config.yaml
num_hidden_layers: 13
hidden_size: 160
num_attention_heads: 5
num_key_value_heads: 1
head_dim: 32
intermediate_size: 320
vocab_size: 8192
hidden_act: "swiglu"
norm: "rmsnorm"
norm_place: "pre"
norm_eps: 1e-05
positions: "rope"
rope_theta: 10000.0
rope_fraction: 1.0
qk_norm: false
attn_scale: 0.177
bias: "none"
tie_word_embeddings: false
parallel_block: true
init: "normal"
init_std_qkv: 0.0671
init_std_o: 0.0132
init_std_up: 0.0671
init_std_down: 0.0132
optimizer: "muon_variant"
learning_rate: 0.00114
lr_mult_o: 3.0
beta1: 0.93
lr_head: 0.00449
max_grad_norm: 1.0
warmup_steps: 200
schedule: "wsd"
decay_fraction: 0.314
decay_shape: "linear"
final_lr_fraction: 0.02
batch_tokens: [8192, 16384, 24576]
max_seq_len: 128
doc_mask: false
train_tokens: 244900000
max_steps: 16533
dataset: "wikipedia_en"
MLP neurons of a small language model. Each row is named by its layer, matrix (gate and up: input weights) and neuron, and shows model dimensions 0-159. Each number is 128 + 32 x the weight over its row's rms, rounded and kept within 0 to 255. Numbers have three digits each. A neuron's up and down rows have the sign that makes its largest values positive.
A block is one neuron, or neurons of one layer that tend to fire together. After each block is what it responds to, as a language model described it from the Wikipedia text at the highest values.

L8.gate274:142083172170141157120118132138121165097160100135159213165142062153212184145135170098110097130092065168143151142155110127168135080057132171118132177133170107119093157049118115099185134178086103140112093105086138121066126113156153082163097181132092097101128101141105111143120177174142127143040110105132099159168115134160104183158106133148148127113121138137156089181101138179138147128122144140153127095166125135134125108103141112177142113170147156088083093121105128175077170096087111
L8.up274:133111158160126186122151141117116111078139117158173133117125113167198120164192128134113101105119175102090098142148110144160100096099212122128137137106143158056087109123125109130123143066073174129126094174102178115030130135113149139156152145123092142168077153109088095039205111161140130148083155159134140125170131141138124126132135077126089072127094084115116157131124150171148114086146131116120063108124150058118123130151171097165155132077169129141175127083136105145115185065104171
Plural suffixes and plural nouns, often people or groups, as in fans, riders, employees, members, bodies, episodes, often followed by of or punctuation.

L3.gate25:098109133174148181056130130117153125146129109102151125181158176204157153105113169170070181123200108129127131108119115095191100108117172147141035123133095116114163110112143121145129165171092158129126104137140139133142144116137137138109129159126171133136142106133083075108136152176091101179149101122100105160143097189111094101129115137053088115172130116143134078152138177137068057171142099153124122112132132073152126170100132112187152172029145133112099127191156139168110128181139085
L3.up25:129135224141160144081132145148096144061154162177071113083158087091095141101100133139132138083154094141108080097158133062106144101149130155180090141170136120113162152119176086114096167136134125125098142067135157138136073110150189187109129124192143152132177111101182119073112119186119114112172126136070127153068085147119084171110100091145153151157113135092151158159159160121126110109145165133116061087123126090188094108107113087071164213126127096124127131137098130150096134151138153
L3.gate174:126138179104118122137131149100101141091115128124156155116130143191133099130163146057121158125100124183130124145106139112115148105137114121155120172099091113083114126084108101117165176134187146159133165123100091114177172138137159128108090169121150086171089148102058063056101105139113080186076187143164109096173125100139123183117130077148104109100143146138146123132129194090082073137133132154082119128166099123113116121159178091158127135155144147116067120101111185199042187080154063
L3.up174:104110192178147116137135166085145112150117122173065167127113080168145089109101161168154144124156158136098120140121174104082157089148092153150102137119093141193140166114122116137148084105123111142117180147131162096135118101160128083157120202144048131159131088162164116083083162207174143129137114142138125137118099150182086108132122121178201160126124168106085095137209196139113081148079114064108153154114175159146094112145118125122112144126090088092166120107124183148133162117111202
L3.gate211:144106166150114138113126123114098155218154119125159090169191147107171073149152144164152140126064112118165086176165139165198104150117145153174106126121159153110110101116227179176186166198177143126106099134194141164151129129118141105132155154155167108081125133197143119106128186184107153131118113132158137146118168090120108062098107136149160182135102108106162143136137127138104093034109130095100112132128138128157107112195157148170139143145115133127137189095145146105088081095130123
L3.up211:119115134141154149134104123141118137163136170210106130090184100143092120125150150090166170160102169135138143112107073112140123086118105118147125123125086092142164129086101095145164076138161118180103082096163112104127169111198176170139122139107159112104138138204119122130053128095111145107081099125152107054101123115117092108156118171229168142162103140113189125148113120113115105127167100171142140089184117145129161130140094077168106152099035043128106117145088076147112120118092179
L3.gate290:125208160175126141137127153081152153194160081171147162129123146069169106109152139133135120092131175085134043175138156147079100125132112148153131121090121130127084152153170141163188160164133116144111118099139130136122233122157132074149125100107106143174138109136143066166158173125143069134107107134204059148073135141122121120139081163154138077117120096090119122147128106104103107116167172057093179098134120087161128150101142086119064155155088099138127073118171085124161130148143131
L3.up290:123142168171087086108135113142164095074121167155168173107134175218150097130194094076119143132114190155119163104131198123035131151146101114107141150191128087166145099075142089113190116141122159112151161103139078098171094133184111092160148120190162163126126111166129136110174111120131090108087098157142131110122105069154151139122109173153117155112176131153199087148102208129152091112123152098127150137148157113063179132095120144106114153110116129122138106122091115187100153156137144
Fires on a split-off final "s" that makes plural nouns or third-person verbs (set-s, contest-s, lead-s, present-s), plus "awards", "have" and "had".

L4.gate27:118099204093158100167123119133081147156133112143140114120136148105148126135121098102132153154100114115189131119153163132115140157187197172105167128155111095096088192103139159156191159114152113129145183120116145090101130167130103158093102121122080089163105146175149138122172143130129172132201129149203078126137137155115102177141093182164195132129077145151125177153122162074131187095093119078093097120062135145099092073069102108151152141193153179127084110128156153174111150187128122
L4.up27:096156158134042145178137157103116152134168144120146108055137114119114161153123158156124141132176098104148143108106142115116134130149171167142168134062054116099192172105090102123148112133143095112148161096100112163122100125079111195118137081152119145142109136111094134148137116119122204153108187155115101121153104136082129169200150171166145059127152109117070115109117192126151167201112147175125116149132116115122149172144135117117215145096169135189112116145074042125114117174084141
L4.gate39:123149125120125111185128123112126128134141097154075137171086150127113178143150149106114093148069180121066107172108137161129156073068113105162120178161129131107061169121136062109137169150186130133097147120124117201164165106146218159148196196176169117070130115171160141127160093158114127128111115111108112108142119142088159066151097128098160086063090147131131124142081148134158124135144109168135159102155149134180176112116073108196095174080135146092126097088140140154086124169139100
L4.up39:116131103123119092199167106152144121052114144112112126087142061201171159208168153091052114155116164156054132128183107144103158077128106117116083104181135092114169121129132129087105176127138118151111119144134133134144099098194117094084155194140097129173131135122144144118133105102132134131143089101136161149133075139114150133091166188060150137104112152156108130165141112098152192128143109137112095063154117113162181187081117105222128067100118135102143133130132097162137115160136139
L4.gate47:067143127139167113130144160080150130036138169156098110112116148101159184136136116108094099155150158164102132115087158117114112200147097147203141140175165166137118172167192083161113116111116112087124129156110109139133136150157161132138156130108109134192099115129110136063108117150118122155108146094028085177104117155080155139177098157135143120159107185175135180075163132132103149111032135094107128106081204141145160087160130141128105133154143126140092157130106201121109116127183120
L4.up47:108114134155166105137178107110125113060092138151144181088111125147164077161050094139118102132153200164123156083158162149095090124127146102132136121180142157164166157124139103117173102098165186135054130180069110126153111150166167099100136093106131114121107137138149080154181139125122143084162133124151099180172156112112145061166118158142143113108142177145157129148157126135118138086062113110165170082089197155115147080133137158109107101107146135098053113121097195070124185074155109
L4.gate55:147121186193096179162149177108137134139126161139154160086111100159152122121097136140144077167133147116101102126165135133187151151110133165177148128093091127138144146145099133136091127138153141187164069145154145120116157185068139118116083181055149132195110214177169116142163134184131138208169111152162071120141121106128068122105135097142166165137117100098107115142176083107054098158111180105135072187097097094150075120147076159127143149136159159126149126089118080134143148120109120
L4.up55:120128149092114158153113179148174124155164146186128180098103100125157138148124134150074097142138166183099119137189107148128110090154089096162119122195148113248167091164101132124118136158216130183142064104130135140132096164120157126114127142088115104145183125180089117174175094142154152109134065169105153195149118140032154120146092111115124103136064097113115100130115141130180117178149145107119088185100143105128147134130124147080104147162163149147104110101100068138115091141140136
L4.gate84:054127119107108155126146160109158111092175126134107115133087096104111173161136156164119171167151114118121140135130156186098174112193086141198090101124135172215140153130129054224127103173126095158133162162161121152135154105180127117113126138111146120131110110115110121177185129177156149094109104127127087123107103085174129122140176157155166102136167164119105135126137137149164090106084138163158076088102176100191161104237123105130157125151092145095100174081107106104132088097147120
L4.up84:079101136198159072152116142079127139156162136113167097126145125168096140130150102117145130092135205140119130063142136137091161152174089108162123111221149151157066179105083170147186134148139101113075088201130112172156128143190173171142093152131120109106110141124150103178156146170103120104167123151125134199150118110184099103128124181122169113072144105151139098109116090132146148100107118112098158134111159149123144142133126082134151127182129097035137131102083170100075055108127128
L4.gate99:091093072132168075197134095132132111098090144188111137167096107130189120101137145161139101119140190136143098137145120209124159135103072119103051137116102132117205226153163091102083093155127140136112188115103099116137127163142130100084116149149146137119112085128131112162125130167108137130130105118085113132143067160145111137100069147101120156114118082208125131089134073099047157150117152118102082119117175173143105149092058125165125144153157117100169098124152184093124123128140082
L4.up99:085101082090143127179093085121129129091108101172156169131125115134179088104132110125077156165130170124131144107139137121110090124195097148103072122180112128118180174101186147073105133182100109161057173144118083118123119139140128097123081137166188117094067107146163137094131100122158121088143134123134132117186079118096096120157104085078099121113084151179130149152091091105063109155166149143050129090133111128138147154153096060137164146109088121100173109107123143175088051135154064
L4.gate105:081144108155133118172151090120146119135100212172032173142162125162117159104112125080154104156220099138089101103094053171134185120168123069083082080146094119108158123107144151164172138142182121116217158155100103139175097120087072140153105122129152130166134090142141145123123086125147163077124132151086167109144182133135137184164105149160124109095095114163082116100105113098106121108116148132155120114067075097058142170111140115091126143150114114096130148071113149118139149127137128
L4.up105:153144113158134118159060132105116154122161142096087144082206210105107111135151159102119129106174185093110088178111190101180152097082136155138098070166114171127105145140050185118128109130124187092060136123110096132090188122189109166114136118172102155156146089185084170096136133120150137156086157161122181089116155202132136141145117078156150113114162091108159169105140176167093158157133132106133188108104144102146180139146098163132087138139143162171161099134104117138110119127132114
L4.gate144:125134120148115079090111177113133088151106098148131099120111176126081125086074094049129116110156082164097086112119135174078143102143150106136168091110122108148129179192167054113111145110147093182155115149162107139152111132098054129111136116084138099096072153166070154108237098154130165133145133109144090148139158127062094097153101099112136098116113129104119122121127170168076109098129202165147143136126137172126149132113148130087198175126094141073132133165106128162073134123098196
L4.up144:165130142180161145095110117069184121062132084162128154178187164106116156133088187114174096196153052105051095112137161125153166091154124104087134131181152150107145158114137099149133151127150074180171102128148132169144109163105137157119089136160118070067116098073161084107161098118148220138134095140091158096188140092157123119111108106166128148092136143169076152168083112135099134122109184178116119121110145118127137161121120077136125161137147130141072163095148167141161152143104107
L4.gate178:133121123145094099132131147139180084156105084189115166138117144165118126132128157170097123172162130203134103165127102122109089121089146120120143182124066158209134115072126114107113116077111085149153165090118095062154075138098118164135198123103141096100145080130094142140127099079116144178160117161165106070159131133136157118135107176128164213144126155153125093126175149105139144093072176110105160028167096092102134132164151151131158132077112186122149118160146064134116134116188141
L4.up178:086146094131168106146145096126150181085113116151187185157108137127117172153149103120067137089154126175045115071129097088085164193143183128110131115091179161140107094150099153072086138158138126104136102145077139144131149162113108180147188163174112094078086218162157141151141162143128136092164098150157140146094130111111148117112144131160106138163123082072066162142135101117167104172187117102200082164115110122072127128155173068122124127153109154155119146108117138113137095132074122
L4.gate207:073160141130162101146098130099152112100115081140060163127085109141083147129088134064134153151130117114139124135128089132079228129097140149077157100162151122145156161135091171147125106123151167107155141143180128087154142190112134116166175094098126092209086152161125134178105175153109121180052114166108155136110146185088074156139117139191177152058093151082128123101102132129087129153136136104151139087137145071186153118164127139114156141148126045105124146111110098126180099174129144
L4.up207:098132086107112127162140133103100124070092080166084134135107113137141087074097095125144130161065190126092160110122069063101178156128172152116120103129125155096148168130082170193144150096117151185113160142108110091183115171144160131178136092109085082135100043123116155095075137110126109099110102154138153167127154069080116098157115105170141134108142139086119163121166150096114115127146175084185159057123130063198157126151093128069097164128119072162124068144119153126121108138137129
L4.gate216:086174135117135145168145135088194135087159192129111161178134096161088127161090081100147075127131108171099145121066128173105121102092179028099128111190109160149086133085147100141183116126095073166137112170138144124085117113131104066118102124158085088136097173116101156128153125189132134143144086121095064138151127125103117103122132130156112101080118124134097103183123081144055206130100208144052107151099137083134109111079144136154131126123097138109155105113121120098121083115135107
L4.up216:119120175176161152092084123144141043108151110107089080149077120101144132128120130150143117094119117117144121112121163151104103169032186106151152140127152159155169092163151146204091128112188118110179073143162138182098170082122091111104134071175139114084126109144186175131124122173044153105163139132099143131155158105127193054150107146119085150111106122114170176123161159139143124147156130208161137119147086119116149095074082113109138169159161107099164127132111110121170112137108166
L4.gate261:115122154088128132181154119136096102130162124163153198170126126152137147134106124128072073080157124118091143117137073168090165117108120129137175136131130115119147138182150158148128109158135091108195082179134135111121126030095113100156162149113068162129129147162136102182142087080092149118176094177092139128136172124095162169054085117125100145143104079124137091148127178121199126149171117156186127128109141131160103129148094139120112130191181144109097133208071107150138172163125215
L4.up261:104187115086098121142164151081102113115096116142152159146114131116164132100086130183152144141131166156085097165135101182057166107158189139117117112135101113144159111142116150201100079130178095169175095105157173116161159096091136142130151086134059155066125107170176106124096124134141161148132108096124161156161110098088177184145171143148172141210080123171163169170134120157133114127124172094134133050061175092157171141155102140145135179129162154116168155094110144091094113147164141
L4.gate270:112118158148192094105134136141126117116127117176100126137092045099135126112061139097061095155156183123125131139126146137144106121121167105129100102148109138174166147128185165121081120137182192096191136139120076132088149162181133117113088044176120106111042180148174185152170108170165148112196142179130126103123170161081177129102071150194118130150153107150078121143134140080124148146138107150145137110117103105101123095171119105142167141177126159100166122139099168135156075116113168
L4.up270:078148145093139117201137073163189090125159160201081203138135124135101157164128190115104130126129102164039162117119136175076198098140186147103114100203082180098129192143104119087105120116159143140128156111136129154141139139094130184151152119109144132149093146108122140148090142111108107127097130097072129149162086163095116166127132138194169113074112126133152163140122084121083154094130167138115095111131077145123133097177105168101120174108093127062121122129094138127122063180159120
L4.gate291:182126158122146078128077125136138159166090139169133146178136169105148185076103127097124080171118173125125102130125178158108165083201153092076113090191147107142101142141174106163137154075165174143098122120128130091138122141167150119105106127093167125105088123119178102166106101162081147078126089078107133120159136128128079109188128197192188161129139147145196205161124132136143101138071129156152061131118126092120131091121166119201150111144149121117080167127128110147138087170124172
L4.up291:152094115115139125153102098142171139157134141202087110176088138096125101105097158106167071109114105093146102116154106160126141083132197158063114095183155138083136159108117062086140077129142100057090113122073169139089130106114128093153093131147112129225136114142127167158103062154147103158171208117121141131134121116090119138103180100127194118177087099172109141136111089120161081125116183123142137128134144101103146150161094110069092202155148098136149157082090124119143142129068118
L4.gate295:095107101161157127102182097117172095121133160151095136131134093175158084158145113104114098176165189137114152097110163144132083111102160168124102095112100133107182110139074146183115157179083159149131117142123131082142105193142151130199141059099127057143078148140087105166094136133162176170085128107092094085070126135092117094124132136160095152140170111131084112085143132145133143049122185147174097089132083143112106182095099066181121088123171175161151156137137138147169103177157145
L4.up295:128154100113050129188154071086089110102109123141099101099060099144161173181106136126128076104177138165083108076123166100079141090055156157126096132136071094193214117136085131115130131135103141111112143124110124114113057118116138171113132108075117120157132112124066097156152134125167110078115116155133141122119081113107126109177115112102089151151121127100146189147100058123119139099121173167140138130160110135066152142094083095171050123145128159111132042136138120132148135179147173
L4.gate306:116076166071150153166114134185161118104205164145144098130096165114108150169086123103090126135198109085122114147128077197066194121186132084115155130146121123104141192135176168103104156114127138149162121173156135134105071161124159146084132140147167098151151152106148133134165043126206134164151144096080098139118123191105101116166104114127141147080065113136110083145135118094130092118132157112143172141120048132102154100154140121115173073162079098120109153124125140181163092129114100
L4.up306:112153127103179129161105170099176075149135184037113134138166147067107148130123126153173130123100112221118105127118172165132101076144112105114125182154118127102070129137098191167083133118210115157129146115138039142103169158187160130144103118142121134113207142176184109105138107144184048156122117085138110079103092143083174126096133114060116145121124141102149144122167134078125188133138115111151151134120099150146142065131155082131122100153124135145161096118084136144133149124120153
Last or middle word pieces of multi-token proper names, mostly surnames in sports tables and lists, e.g. Campane-ris, Karvin-en, McMill-an.

L8.gate71:103095118116167105095117201104155142192161140170087153101096162161094127130141091076118119129162058107060118149182092142085182178116128110165152099191118112133143169140110189139128135140164156113135144190179110147183124164126164120140095120163175114130099169157160145124173131121139172128216160132110171128114140118123114161130115150129159108105150086152134188136150123179096162129120117152136153140110089108113091148155116127191185132118132132104092079082155110135129010081146158
L8.up71:109130118145164077173059148167150153136150087110115180200179081082115120069117130103105087100156115133104107158173143125109141156192140151069116133170118104134134156126105173138137117079152142130129102100175096158123214129157134097074109114163152062159096139157118162079154153050105113091112169180083120126117110127142143156092092149163161143138091135141084155042069142136122111078137122071134188115111150163113130149140154178155129183079102126149144121151146113150071109096148119
Short middle or final word pieces inside foreign or uncommon proper names, especially non-English personal names in tables and lists, such as Viswan-at-han, Al-Gham-di, Jehang-ir.